{
  "n_layer": 10,
  "d_model": 256,
  "n_head": 8,
  "n_kv_head": 8,
  "head_dim": 32,
  "d_mlp": 576,
  "vocab_size": 1257,
  "activation": "geglu",
  "norm": "layernorm",
  "norm_place": "peri",
  "norm_eps": 1e-05,
  "positions": "rope",
  "rope_base": 7100.0,
  "rope_fraction": 0.25,
  "qk_norm": false,
  "attn_scale": 0.177,
  "bias": "none",
  "tie_embeddings": true,
  "parallel_block": false,
  "extras": ["capped logits"],
  "init": "uniform",
  "init_std_qkv": 0.0492,
  "init_std_o": 0.011,
  "init_std_up": 0.0492,
  "init_std_down": 0.011,
  "optimizer": "adamw",
  "lr": 0.00182,
  "lr_mult_qkv": 0.4,
  "lr_mult_up": 1.44,
  "beta1": 0.9,
  "beta2": 0.99,
  "lr_head": 0.0084,
  "grad_clip": 1.0,
  "warmup_steps": 239,
  "schedule": "wsd",
  "decay_fraction": 0.81,
  "decay_shape": "sqrt",
  "final_lr_fraction": 0.0,
  "batch_tokens": 65536,
  "seq_len": 256,
  "doc_mask": true,
  "train_tokens": 360300000,
  "steps": 5498,
  "dataset": "wikipedia_en"
}
MLP neurons of a small language model. Each row is named by its layer, matrix (gate and up: input weights; down: output weights) and neuron, and shows model dimensions 0-255. Each number is 128 + 32 x the weight over its row's rms, rounded and kept within 0 to 255. Numbers have three digits each. A neuron's up and down rows have the sign that makes its largest values positive.
After each neuron's rows, "fires before" lists the tokens most often just after its 100 highest values on Wikipedia text that the model never trained on.

L6.gate93:164093108132144088134098133109101059129147062092166147178048131187112100126109139113120164151117066152158091173116119205128169079130141069129125135118109220180160148157125129137176117143076177094100112189163137152148125139065111195109104167164098101103083089102128128125131113127129076132106122123146133122053100116170181110114124110135140108118101193149075101089096128111118130129119147109097147145097081176192076148137170092156151160090156145077109132177165087136137094093182180110094141119159115184107137119119150117136110129158188156089046120169139168150115119129170147141127178077220119093151106153185120118167104151172102121168156092089154119123139168129175140164104143126170157141101128192121086109170114085075116113135129079120135138108115109129118122152157133
L6.up93:148134134170156113140128150136135156125157100109111133117153135114091073107192082156043103088113133184163095081188130097173160169110181130100056137109111084171173088094112115131127144110080115134158076186150129170138212108144128086130142111114202123109096147097109135127128140143118178110192089139076082140097144138120135125147139130086124135149116107072128120057149165137104133088159065119112117136136127108103124108197161141101080148192127136164172098094101148107130129118160123150129109130115170138174185112094101207145171121157194077223132154070157113187161115155118167129122094111199100091133111164142107121156139132061123143124151131109089154126172115124133199110116122071094184050178099112124138114114129126136110164133147083170099143134114111167148110128162171
L6.down93:142121095135116173045129081172160135147058100125112140151106104046127078123161171180111103092127148117092155129167158109129151140165116110137107177156122113130062105110105085151174074184140137112116081101163146148145172106150082144169148202095073150071132152105157158131109190096195130179094084124109134130185127080133103162139134115141115148144113136144158155113174139116171121078195100136158178083103156051120183110131117156109173102048124167139125152115103095119151160158092099056110110171109111111119128095111130122078125187060137101113115121138125095213131125192121115080154144167138110133133133121111156101129146130123133066106109095077114150108119167125107159141145184082127107150106141099110131127143087121173149169158190086135138136115146169152148188080182088
fires before: " a", "on", "ian", " an", " the"

L6.gate301:091145119109090094116077118106119154056113059109181106128189149110152184112101126116084113080108098158114129149108075119134075125166143087198126116183142134127115071111087124120167085114161167148149140155126137146116109127085124163126149161139189176140065152112178119138162119152081104127102096073115094089122096107110153111148071100112069158103115115175190123126090105176091113140168162086098114131101124194163174104095149187117153115068136106143124127068169117120207133080151136099124162078120120191150114109163191114109159109117098069116115125155075162183150068136142147051105145123148157143095141128118104147080103119117157141161105159093079134123157158125172081090167125107155148138132069164145141190141114107082150195151161147132089096062141140159153125125175102
L6.up301:107160114144103159081153101090182103125133124156152140119123188150106122115204147132119131144129182138102098120152171145155073150148093139154158162154082116075069069130076165128123109162119122098170147084110160090119177095146136082134134079115080064133132194157123089121093107048091144137179071132114050124110072171108085073151102153098127102080138108173135065143151125105175151136116152103166113126112173088114169198166100156153084147144144151146132158166131142098142187179136143146143122159128067119177158165122121146120121166128170142142095175132081116170123084140158108095149112151043140186144179103195114098098152088095156140096169126096154155149179113191115115150147077067151060116095140092139142088107119145064106136154141139126101171119117107129111109138120153
L6.down301:106070090148100167136109156169079108100092144165120157129131108114165124159110117191093114085134104165167213105124134142153161127122068138177092095086125084115126096149084115151112130070161113174117124151142111139149110145118070086110059071124107049113166139101104118123165121131098141100172066156167156108143082136146171051131152076121151132106154115113075100230143095116176125090097218118150145140148148144125135125128164065184147151160129133110182143151127127074083146140099159124120148153165155141136092155099098108107159144163152122128180168160160105158206125183122122166125092093106114133118117181148142090148158134094146098151101099129160067156106153188133184126093135155114113137161133158128114177130130194175134087118123072169165151138153126098100082146078072
fires before: " |", " of", " had", "elf", " were", "u"

L2.gate184:153169104133121131129120134172130086078135094140186124155100118096109133086147120126120142141183167162048088155079113174140082138124149092120145139112108135161093122128068098157096117147112101161155105139137108116105083081093062105106162145111113177169076135125136192110143125184097129099065149175089118157102138105190165126159116161137110132160176167175168114152164140121070111131185049076071099164127121147149101142160094088112146125159120116107148125089192160219132182149117115144081154182177144162097094151165163101175118107145152091151137115145096196164129090103175136129104088162080084101100121072115039098146144105134070163167128168086149121130189129125137133080184129138119133209122107149160173119186099127095129107123143133109148122125118076138146101108146145
L2.up184:130088167107162162161111135080161115176193168122115130181178082124110075128118096121156150089102166119134122130102082152127139104159106120110138118147103141204150160096145115102166173147171121140121053170142147148116152109098176143134144149084073071155198087134110122098140110084079105098118163155159057129133134105123193113103081115134091126193068072091132110146126136081101100170127118092130107142172122102183101153132140114142118105093087096171059071155122172181126131054093138144107123141107127138169131161093107186182090143064157104138119146115063143149120140081105187111118090122160098116119142079120117055153154109127132141098175142130156125156148133132082115138113120213169151163131092100140134116106179116128130093163146137122101077119095156145127075232172127
L2.down184:135182147132127154157163179155138118101084170097080067161114125133146163093011132150145125128158159172112080157117158126137134111129110113113122152098187152101150157143130132143099139023142149203186151152110095136114112126141108087172094145143161188142068091171145184157104172092100161147121105116088191137134120117117135129115138147207166188128074164151139119133107146158158114087149167107102106122119066061146155099124179086118109134114148126137146064133129135135094134152129135138078153119085111128090195189128128136115099083142104145091095144149059126113073097071159135134144187161114070126123166086128097174150132111101157070157050137164122091125105136068133128160179142101097092131100133134153156125074071145183118137148112135084154147124171089087128101109115126
fires before: " ", " T"

L6.gate464:126107103100184177073114167093125138123141123149100122066141137134136102113117075180157144152124110121105043168119088107114111098156138167098100149147135171144164156194227109140077138112121121149090236138085126116107083132114133135125139124145102157117117081093120148092130175171137083044141155122135148128084082127145142128152128154155103111153171137084100084117096163119129145072148196124136122114145096124090129137152135104195109172144194137138104132171083135112133109147187111171122083135136143085107084099116112177130105165152106129065107148100135184108144075090157133122164163122136115125138126150101072157204093101155185143135178120143075133135187136089185172122134150118192156114075074153133152136157116103077174142071093152167116069079111143130107133087084094
L6.up464:151087121146158152105122130072132144157082088103062093069158127142152094088118109204135105107134154102105072049220173074111166125132123151184167142158147189139211126101149087103095137115168066186106166085117124188098139125166105106122120089141102132114127050136119067114101113142156154122099197156112150136135071123113152060141156151102102177168152082161144130116136134128164153078141136164166160137199132066167135164078137181124142164160151155085123176083094155117123128102163061159151109095099151111124140134137126077108082104134113117116142142109133086087149137161153157135139168134093135135140134160112162070123127140102172147128162169146114155136102090104122147147122114095114120136074144121119133076140121217165123130067162115197130077121085104113147119141105169
L6.down464:109133111091138155192104137139119147128127100141108129095119066093159131068143085131172149085152104077029151085137148092166148125105073131155167135113115134145157150124129102103122088166113121156105145102154140077135182106133171076093182083118147131113133100089172177126037060150160134149087143115094141101144156184066100149122135135083152101149124117138123117132090179128150111183102108145119099122123142120090140128105096167115157060135156146066133117097141161123141163148087166124208123138149127153150167145089189112105109108132163154165184101054100156170111149208201115178109110150123110090153035136129159145129106146109056126187187179138115161133104157090120185090132120178134095168115143145135073152105131165116160162102131139123097140133050118112147097116143110
fires before: "b", "il", "ther", "l", "te", "le"

L6.gate25:200147116173123173111123145081096099126188154187097112100121203187115121119141146146137109103153136133179132160145161108086152121099187088151119178132138127108194121128163109169097166135140150109151146167084193158105135129096092142117124163155053074131134120161120203124197166147085132198124144153155114138107106144101177162102127094118141134190140192150086130118087090112099153089133101118136125171105160104082086131121116095134126106151140147123114074159135084208114115120151134177178127077126128126124113084099139226105155119185157125096088147192084136168097071154117177113097084177148101135130109140108124099093126134115105083104074126162099076144127130113105184104099146119055115153162174082077127132104111085104148141117118106045108104098157106082113135119126096
L6.up25:158137120118164098099156113154194198148103048125148172056173133101122147236144123134136111112095176115027068137105083135213159091136098102110157122097143117079101125159089082133107129142141140140134130100089137096132122046095103077115100183138105126124165095167171131118110135122096092137096131089140128115098135150085154071126106086167156124145180130131118203180133144134128133183169152137105159166118110121066156120087059134127151111117134143117111180140104072123122159120091169115129095100168110201144110132116135134142143130117155120099141116117100109137095191072114121188132140070113137198164077129157084124152126118115120115102141130123137098152060125146127172104095058107137096141157150155120087174155154101170158153177065108164094118093122131126116152102175166
L6.down25:178166129098168071134103170126137085117114112110057140097093154099124153112148105151165134155092149183081115117121140164156127129109187129141133139115107123125137112131211147167148141112160134157127127103173148148115177118140150169125157152159106106126117151185138108169097090163095175129079065100156213136128127173119156128165119122117127129112134172158101181171178152095205123081154132175093102126154140088119120106064144120118065120098093115074090181163069136108172089123153116121160110130208117123173134096119142141110080069128138096149135200179139127181125143139108120139095125144082063090109099125087073161141138101175087124124092081160142077157131133145089159134174116165095034081119042112111114177122143147141105120143089114171148073153113078103110160166139079
fires before: " ", "ard", "y", "uc", "re", "rew"

L2.gate487:112144142108117131087140193154127177169142213077136091098108101171166157139111081096157140123150151147113073108092120215121109129098090156136109103203139187091148088174145144125134142149089137084122163163180151148087103104084093120146090090082173152132156140144126131129144083053190137136114150190115120076080180101092163101104120153157067144160143136139153083138120121055079175108141127114141087157095150183115120172174180169134181101127080144160137069197103135145123085113104171179146155155163140143126135129096170116119109149103143185091151137111114153096157130153124095137110071142155111080070119170091032133136092150122134098150093152145143120123144162109060130067133126103084125147140113091153125152110131128100155103105111185122108120130161132114107122211100123
L2.up487:108144147084197137096103193103114139110139145099072153113138137132093134036080169118139098196092111081111122165150142161101116185133162118088101106135168096056137164141124121102162140098140123128110175196163145168089099137065140095139153127125128123155113162189094116086144160119103119155174127091134106134160165135084073156165163145166124200098131091123148109121101115089136112174099155131163152185148113079178129124087163140150104162141126122137121151112115115166112140106146082134123163013096158127099131086168091140147093110172144115133192127093148124127102097110121137141128111150188163180097105171103092162163116090140135160131160113078117102122116055154208151082172138138129134140159102185094195149104095096078118081100071153147092085157188155141096131170105121
L2.down487:145134128139132087096174124153083146169122172120175106113175095165132145127128096135105178091157127120117112077169138111183168147169149122108107125099114195191108131084156100137151118203150197144117071126163134077160132136127127167151117135140168095084200129112151141071097112080175152125089112147162145177095095110146144155157100110156109106147182102107100162120086145122180117057113084162171094071095135169045172160170135078094084110170131150129063124184118091167155094124039129147148063119131175131153152177141154076130128140146084073163098115163150146129109160149135094062106104082113047112164090097113147128157117118165151147139104144178077148140163160136101114159134127145129157080143121116057163121119174111133125090163100125119119091140131087080121143109162140
fires before: " "

L6.gate391:168150074100158117129120104173092086104147172138145156160154107137119128143149107143108082151077063187173064146094109138130139129137147090120150136154066124188150120110192124123161152145102124088131159124151181130106115080127168202101062138129139155154160090183130085168154110142111122151064102126105054136119133151133165166116134069168119045111168157201063096146197093100172089168102124104073125133177113138181074157144149132115185118092131164124148118159126106139103082139101082112174161150100128116133170159123138133157141101098112157124123113159092203148129139188105168081167112101177141116135102178060110148156106135099135120090118085164051056143117131099092119165128098141147098148079164149131173139133091086150130112154059134101172115131129132101120130173117136
L6.up391:119156123109154142120118155109144171156103120086126166124113187108159175099142144126077096126092109100163085142094116199121056119101154124104140092128073144145149175120125082114204148147124085091114176149095163141105100106090132196108123124086125134116128166160135137113111180114104136158135094136143180065157140078125170189122130099066086167103195113160119084171153164069140117125088137080076116149100134181093145128201081085144109103099082120067118177108095134124174078082149144147163134132142103115171148115059183136149096146138182107126122135116162168130135145186106097100121114127123227140081133164147130147137134171111135084181092119091130095142149108149080134145128148212157146061108158126089166162116094191172175067135132121104130124119117102157168135121168153
L6.down391:105140122078106206098062148129166137109166132174121064129138185108149174153198120163130176129178158156117181146142142093099174150087106170099087141134162103120150090121109097093160070144124122116140106082108115045109145108098068090132156208087162125143092166134134145088088173147125155174142196180141158183182101127124063103124154123130129140098169154138121142174114099115119158135116078137156142089158196122160127179099140117111096130067101095162146126132119131161108166102096128091085157072044169203131100185118174134119158069112110075094123113163143104103163092164145131171137096109107161077155107092129157149148051147166151133113069088171123160137116100081144134139112154067177158104118144084118098120134115136114150142135109147092113175135133149115145138126142118
fires before: " ", " –", " |"

L2.gate10:113105162162121122129069164118100115114192172118094155149118141143118112122171078121158142138175111196057147127142102176147179131171128144140130150183110158171108142068096156120146131178064145188156130136131151141092099131108072188095069136182164138126152099155130110076171158108109114111139146166052086133122152090149177067118097125166116098161131122166190069148149081112059117127100067169158114088143135107100091164122081116123128087124157095124138073116112180126094112067092166148066171069151178144105107115161146120144114069108099108104148132136115097209183126131140168117187063150101048123123136079144102097130084130159127160145162119088116154120116084145120133119099108149101104120147047115122115137190111114141116095084148145119085167085164096129133114143123140
L2.up10:168143127112179112104108141082084078145136162100109165141138111132168123161125079162119128111122147077125132131134163168137104164126112125083122120163171219107130145133128112154076114081152132159181127141136156162115149092136190126175181167160178124168140103096113148183125087101133086086134078172163097176110145156059128174106128126126084130173081159155131106151151108162116152133088121093146112120157164126099124102071098099117109149130085127122114081145127149154116144112130167104136204160094125116151138098172202156139096133108146119086196058089070156153106106132110126130175163158170064092082118099110102100133112137107066123116173142121100061181160147109145117102179139151115135118165028093096163145171124117143062107213162119094113123146059102151130074172093179
L2.down10:171169123101095116141145167152145132120085171088129076158123136136100151084051099123153141128112173147165098159120124159102106152149123144108162125118146112142175190158119098173112144067150160132173101136128084116069129143135123112167128124116163135136075107116144204083088178069172135143143166168112130143084144107118181120099160170148141202103101131106095123133140151149162152111168145101080131194162054088152141114133123107114115172122170104149111099146086065104089220109121129133154105087144088078168207200159164175193099054138137146128063165117088114105113066134139133124116156132131130130141178092134089126103102142103116114110074135158120096151093161091134077186150151148107103135130114169147089101112096121152105129102148131080185166125181124051111095071102086
fires before: " "

L2.gate535:118196135144095132142145135142146092095092114147177135107156152097132148099124132097141114134143132150114161097144180130129106127091130141101195119171051088109136161144178055104113173193118092060137159127132112106118159070087135195174075161112089090128178190106097130089164073128158178141155098130128059136170138085104185133086105094144116137111122113209146140133175122091123089105128117061128140186171148162083118110221148154086114211151157154168118149131148172186160138118154060098186132142164141098150101140099128127147132149129148095122148149108100125061119104136129155136118144169145168145108177108126145126078132123115120155092118120084068124143173158082087167140156078135131088143131139162126070112111128147060121079142133057060147110129172102141157106121118113
L2.up535:141134106088153141151141120126133117149109094159121139105084083061161133099173145091130077080126096190115116111179162122177210162132121115073105124133117084152139092098090157150138139167117112076120074110092087081140093089160138166090072091169156081157141125186179160107108100086108145180160155150137109112173126088139160134108122134118122125090173110123113196200146164148128109119100212129110081109131127095139090163143139185090161151101104151103114158149090180100103104157121140108139137094173165132175101138119165145141148123160184126199154128092073097087159185119102161163084119108142166105140142141120172122118163129061139135063151100069152123091142135079187094158063130143133126118170112126147155160092187151131143057114154170117119074156178071123162094151167111
L2.down535:076144203114083176122111118126140046067116068091143154132122146208127136186063103167123165147135116103143135188096090135113122158173156124149069107125168145097130156100133139121152123083073136170157159152119166161117134133102149107170131154181070158101112107056111142181146115170132101117066160146106182148046130186058129133092112159128073105127123150126150072138136119097096121155145096152140123162138142177160146146101169055181082083144108168123152130094177138137097108140100093186064102120092156111077141119100109151120140160120109112076132148116132167150067121142108096104131171072095128155173140096118088151083157114197175100185097096178091149192114123141105112114163140122143140115085091136096154139161085148105091125140115187161113109120116122162151128165120142
fires before: " ", "ail"

L5.gate90:097108095166135092160074120159104154122142114145117109174169155114145107152131117154118118101126121161131151119120084106105177106143129080125070105116125173139102086192153135101138149065147218101096161139130134197177165154126104120103089126099155105148114124088177130114130109160094113158103140114172096168119152092111198142152094141096084105153176167128151116123061115073166052084101149171143128141051111128143131111101141088085196137148118095106160100155105103214147107129136204120105139085083147085105144130119110132141166152177096136092177178178097150111123096133142130125124135107152175100203090185133144140161155081141183141109083088162125156110138154099126139115119210128137154149175130098112123175141107106151127165126054083126154093097184123215164101125190110
L5.up90:131107194135139143111126145104152106187181113153067172144128133100135106142099093129061143173102087154142072108147209126146121112189093172129135087101085174125162105155069195077104142111090178108083088084111158121131219101118097106138096092052094115090169140155135177142164168177126075137123189138132121090066190146143158159166125162135090163135109143136116119153132110086130115097096069190111172141098126068158115182116126129151135181114131119163097188153159102109108102141154125145144073149120118208132129117143092140149182112093162130099086153154145153118092145131124136102119130141150096079142094183135089148165123109161146134142124129068122124196120084090134142142132154098117155084073127062098073094103144130117098144116077122125129159114179085159174132097102100
L5.down90:141128085097113126137124149133094107120116149190152137118129126107118069092132156163117144143097184130163199109135122118156105089124112167161115129034083124118066159156145086140093138129144126175054107122139044191097163144099150155106110159095132159171132100166153163113200108105177116174083146144148131111135075126090193179136100102131129123150097172091193094130163092132150116142053081115123117151169080081100190112114165150126148092126066162070205176140077133147114103189095162145137133123111095121116126146129161196109123135189069196183061170140101154201127088135152121146162122117172166099125091157115126135141120073075106103134093100103139139076114169084150133085126165140150124120119141106119162128167096090145092126135149118108143137119158075142127127086126134
fires before: "ian", "ust", "ia", "on", "iv", "\\"

L5.gate249:140108180077159084160103140099136155082188194134147145150181168121178094127155112093146112088122124084102120142097110084098100225066118157116110138128138231133122172127103109132164204163089144118103150172161065110086088118112151141126150122163158130081130075104105108137111112107113136132084139095140105104177103167177142110124096142105154122139125140170145129135096105095135140110122130133158153173204100102146112104169131071114143092075073160112158148073107176085166150095110076141154082135090123156175172115138095169115147154130106142207154071147071103188102102110147143130075145117141086116119139187118126097134106116131143116095126151181097135159134105121094187162092161154182096093131098099140117164041058137132094172137114128145132118094081101168135142135076107
L5.up249:115110050096112100160159115147062113128097039078150178130140115109130121109143146155059143124137101064154158140173068047112134163091058112142115147095120117173129120113165130159172176125066077123139110167094114162132154172110107089174095127148158134139107111124199126181145111180096192158162177133144153087133130108088103088143152118152113146146161144126134169130086148102140120150129206121160152147145093143080108099116106136060116106098101150129083150097115172148178085180128160110179124117103197096099189124073151089061166138152195104123129124156147170122145099115078136158166112190156165132159119146106109065099167113158143129142102088112081065123139140128140165130137059123144120159153199122122133167115124149113162108190117132148139127143174129131097095128082117
L5.down249:186109156124133134133073159107131107134135131083194132214100177143115120138102137131102162077159090052114130050064099153132140114154187136160157091174102112110158180126149163118113119156133102172135100191129155122108105074122111110166165124106088152191122145094133145107118142103143139129132136109072123146157160149118123121124128127127107119091161092122101137114140113176058144143129077099126108173104077100162081071136115092199181139121180093180131182147091096103120164104115145159136205143151073172097123148078150168145106100170084176135158166116162169104149172180132127130155149154085072152163157135121167136107059109062135146149136147114134110138121105082127096052069173189062113096214126109103101150124117106113109097132145112111117111089124097116146127188162112
fires before: " |", " (", " |\n"

L5.gate233:106110132112075186141103195090164096106115109154150117091097163113143118060203144156177134160149151107134109129100153145146144094156133124149153104124129139123127112166180109141109138125116115131141131079173075129110117159102121101139124116075164107116112151095115124043145130183086131113098159124164171150129119128172135148090185143125051147092137141145166104162073143097152128107112164093108083091114074123164176136117174120158114118103151167142137138115103144164164195152132115145131109043111152093120144083113112138046126135113155160125057093147149142142122104084170136092092122127152125135126113096082094118106197078184182121155146110128121116053152183132136145123145147128206125139114133158095134184109128107136172089043083072074089162091165094234092155124092069
L5.up233:235112087106140112124137131109087096129111185130146122148127073178118162186106165157060089161139082115154119134134192084161127071172125133122128118128152144118173083155122166118140144128105167137112180114142163129112131158110048115147131116100191165169131106136092175136127150098117150086144123143160110149105136118138152144126133165124105116076098092108095088171158160110106125124092128165152136136075156090104130142070096072149169122159162169106128142128146105120112110148128136098236080097153173139067154101152090118059115088185142130164109193140213153094089107121165106134097186137045104166148140148149140147094126109139111058105111078086159083100102076108132156139145086096108120028120165079156109116129133062142157146145154123153154125111109137168093121162139111
L5.down233:103130097134116138145115130117113086121104107097099082107112119115032094078099106136166114146097153180164109087121137105138104109122095078184131115090185117161156154177121133121046070086125160150124146153178117119108182117086158112074120154164158146174124127110155065134152161165100116156108087189133125072167111101050144113147072103127121129195080146156143086130133059174142099158143154113095102087092121183154167077076154174086114182109081160120145152172161165062149131119128171088148185137154141122105139153067107091110143101156136142162119107144087072193124105158136183103098139146143139176128157130113159066127061120155127114163135164149158128125152161144140133128163180112173183158127131111167160113171152136187106150116140120088136070142114131057093149092133149
fires before: "19", "20", "ce", "iv", "ia"

L2.gate128:130201107119088120111049118130127092130137103083089155132154168137171153184173135105093167124159114075116080134144079178174141177129083143170139154132132086128125154105080085064131162077087180086089166170177177123103062124132165138092126114179191158108140158113137117131139100125099075177097133133156103063135073174218135118129131117134105066102175128203191165136142170111086160124088141143134068106121121160126109108171177159130153074084179129112127067124123107177078123111143145153137129088144134113127170112177149137134124086095092099167082131075107115158204099131114170107148157095104045132146110129145137141116106129129132160100100134176118150126092148111113153134112146155109095167134145108101154168139095112110137125109101204119128167089161088113106182145136099
L2.up128:125129124140137108145088108102136073132088123088103154166116149204149129136138106176105136166089135085165094066128070109151131119144117196191138107124134107099147146055118100169148089119094144128139128187137196130105136090098129123136148129137108142107149130058128148133111131094136121161158122051102075107129037187148154131116133111070088114088168125175166204114115216114061160181066171148106128125164065109112093126170114113094117100165134126137141110165101159143109117077131189067166120110154104174133180081142141143131106131103147077163117153128125067148145085122199120187121141086143105149132110167115132146142139108122118148124087096163131187134120088123105093185112170163143101161182150073108170130093155199128095145089106100108151161132154079087091143139129160
L2.down128:077131104101142128138122135157195128096062136135150125209117165165079062113116116176108070128135121180075173103106128107128163138126117147095102076093128095085152117153116159123182103174121147139130125116229107156141192148140066119109113166133111076154140131169095166103128120118152194128129170158125152126138144091085137137163095119103155159167139102073098103107146140101139082116107115163106120136156094110104121123174084120140136099139074121162099160165092140105123128136112061164100136177126130178118128164070096072142166171139158176128191123187072133149104111210093081104132112179180163123133116099109133108129146107143128189137102137137098076128123157090132141132140133168170159147126117037127188092088076095153037135184144131102173130132140170150128062126150102
fires before: " ", ","

L6.gate305:128135102174120114057121128188166025090076068144146145159132114132095152091118059113138142164108139085138066103071135124101112114119140113113144123166127151175086189137116163136134165137099117165215129140119146142121165078118106158191105206142142160151124155055150134093161159129160079161119214142117124159093123098151140134129113170139084165103164133180131143163159141119117120102152086099135119150158137118151165090104121060167173149080128112154122157101115190165119082069136161129130157116106184175140173114163151164194062133115130168079156112158107144186095114077095119134171096147097081088151176170116088105137120072130114080096094104117108123082156115075109150168100150139086100148139134099095146084150101127135095164095096153078125140131104138110138110150182110
L6.up305:113086124142104123091105130172123110120161130141076101142134187158093227166088139099158134094177027111095087097144092191172104131075180101086130126118146146138118122103091113113169171072079182160158130150081180127170098166156136104169095185137143137117146175092136137128154148138145121121101165069152149132180072062111151169166116117108124143200103122104109067184120174132147143109171167135107129161107109138185166115107175151108127167104134144116173115122089129155109160082115118156084088153135144142156125175138129165115081130151157146080076075128076213165161108086143160166160131130108104137139145074098211141116111116160180101158082095133111086117154166156173136118106109131111118127184103128112132120122135114117110123097109117124114094136116062186164087177145106
L6.down305:178178138108118118172190148110172046078086096142108150093167142131141160088114089126143169160091105150114105151164126131098168131114120117079158104124148134147105158171117064103119115123114169159189164099109087111019142060083142154172034177117128139107146152112143143127099178095143161142158138120090165210084118097148153199152131176171149171114120126123137134138049154150150083142119081098132133124071121089145163140117160097147122131093128137139135064136061147159112104142123083142121105080150113136128211105115178149153115106120159125100161132078082151132185108126154125138104141099134060131163142083143164161133181100093157088133067114110132122099168145108125122102173183120069106116148166114143153134121059099115116119138143150164115144130147220137124135135154104
fires before: " ", " T"

L6.gate459:146109153138076109151073137107114127100141114202117123137096067126111165116143138153114161138117121099148141136128172138122141075128156153180108194205109161170142099122134085067150136153101120113150121154165131135121105135128167194152167095146181173135137133097160146129151119104094102074134134134103119126132116131162142100166127125107125129118197155101104129129123162079136079088162148129169086135089068192127103074106099092122167173098165135139052122104145105151178084160140090126125152168112166109165091142078132125138137124103112126124108070122110201160176044119144155117133115077113103094095074136123174171114116155150129185073105075142101208129152180093084139190114073121170115149101137157150147094149024162121145151110140104060208117052145106114142148148118095
L6.up459:139135089151185105131089098110079136181075099094168113095156120106148092119153145167083118134147139154149121112138163145114152127135087135141143135107164140123092140154165164083086078130149088091161079117089126179167101126149098154129188109092152130138173112143114111051153144100080095067183181171156134110147160128134113121182170192179138129086147123173148105151093100093100129089113189190153174148134089109082136134133153052131181112123150190151098145140177108156102139091113095154164155072142079178105093155081094121118095120080124133141088071113134133118117131194164142187108145077075101081096088129095170063150125133101081139114138170157194157071138123117136086144146098112112127081125076175191107103143136145155123123136106109113152054117138049118156123121134171
L6.down459:118186145067171101130089074128144162163108138075118153112110133127155170129123150115146099136132113236143148127147146193194140126160142132135143126111163157142170161084100137158070161060187141130125061041117108220154090122137127079092121091127099166129104097138140157159151141124093134121125153146100181152137158121089099064100203174145155190107098098092109134106120189168116102097058127140139164133159126158138164166161096135113120111102058165115096152129181163135057126160137118130178074118118116136128104159133133056131087190104151129143136118076125045122065085154130101163127105106111097123140144163160128164109122125105101101136099182127156144122095133118156159086108094129128110134126133199149050097109129117119149140162106106093134184169150117105131162094147139
fires before: " ", " (", "ment", "ib", " /"

L5.gate348:106135080065114184127137152119162157079123129128092158094162145085096124138157113161136106086105115095130103164131099161132145117051155121147065136160117123158158144149144086087117115137144189153140140159109173051123128105128144151120131181123120107081113110149162087104135137139152115081092124185144102136083096139152111127106084105114118115184122181110008154114139131190074113146095203086138145141103102155129194133099163159131162117045139132111176133097118085151186106147138201147146065165102125149094154103143125035120141164145110122117155164150145190121124146093223119121136119160154172143134145073150121101124138156220148122132130100100133112105177093116122107143140142112104117210153088159051120158118135109098156143087113132097123116130079105125092165079120093
L5.up348:152161061094071142139157091112149141072111151122148154091127104126157187133196111117166092050133101196133082062160110114142177139110117062155140126129142071135094149122144133183155126119160169152160067132071139127094117121156216060123110149089095109152098086151120113102092136155137162111145125161169148084174157116080098146112141121127127118125111164122112143075111151167143191081106151060166172176174099071123174187102129097119084088139094162139113165087117085103140130061133159154155129113179123104099174104125171106152114207085136055138126147161134130147106090117121107121124143131086158181151097126169207111092176121166102074161139139136102118079118063152126147119160128153076126138105141097128130109087165150118129106151117097167078149165163130111111103141120146
L5.down348:136125125164126119159179136141099153134135191095120131109126132095175153147177153101148063141070134098120060095125131080115141102175115150144166063120127167125111121124108124161114140158123137154170108119113068173176131077140128093110148117111153112145098090125111145136156130115132082118163141157122139107158148070108189111215131179195125172115112095146202115127155134102143135133167083159154108131107121087094084106170096129123073139201166094115157137155158130080125175111125100141138156038187102144160092118091128160120112098073194138133106172084162076092159152166092224131116167067103132161167088134148122139103093091036145114130152132198107122161108114165116098143103140093098126064122124113133121126107108186160076087130087151117109172107114133126121096212135168
fires before: " |", " |\n", " had", ".", " were"

L6.gate169:134099149157128154078109158140123072105133186160133155124149076136141149086104099142078143106081097119156104120158162177111128082105116161128142149165097163203153114138080118189134091104144139125138193138126190075138087149099135067114189104138162096123109130134096172143182115125104164139122129124154093107108082138166098142113135100131092092112122113179124164121123116052128148116148179134136147160106188164103172104165158150150117193146158144158139091073109074110152145116191131145092091130099113122131154146081162145111198116119064163125082108103136182126173080121156169151137089116090105124089101159129109172103120124164087160102092108135078133111154143143152131168125051113126165163074147207164117088114099094104180095007181107143124127093149162129096126052115153
L6.up169:175146161081131108165135110127091135113127148170152137157121059094131098101077173147126105138170102103159090116138183164184080097121132121131141061165107083138120137155056148169164138103134076122176120146172143172116081111118146130187159131149145108168108105120147166153202126094106194155130126114111086107156172110174102072089102112082102135071081110173157147126168094145040128093121174131077128132134135122131091102083119134130191132114151142109110129194151076141110093150068199162138073124095110167119151159126105098066174061178156126070109108107165149141114086080107165097104143146129120162067133135109221137084134124146134148091156145144134134131154105173162155097066090125126125158165135149170186120090137152116164117118117148111105111137068136145135059108170127
L6.down169:067076188125146126127136157142116159099150090112164062168181115101109180166188155113151096170122142172098082120131129134129101151158142095188159116084150092118127194142142156124044129175213113116151170134121161107065150123141153129132118096093126169105127091149121098155093138160155146166154191150022103119140116121111114127156174100136117114170123164174112136150154156118199145147139183108142149103124098092112109125111101146062115104103099130125183187076149128175147118120122080130117221119067086148082137064112133109115158149096172149111132149158122114085113122138103131016137143115117097148124166116106137131133090142127080097134083107137105093088133128140187123183113106126173137133113147118090167080102150078148145105168114087046089152092119118110169154130126134
fires before: ":", " |", "ip", " of", " "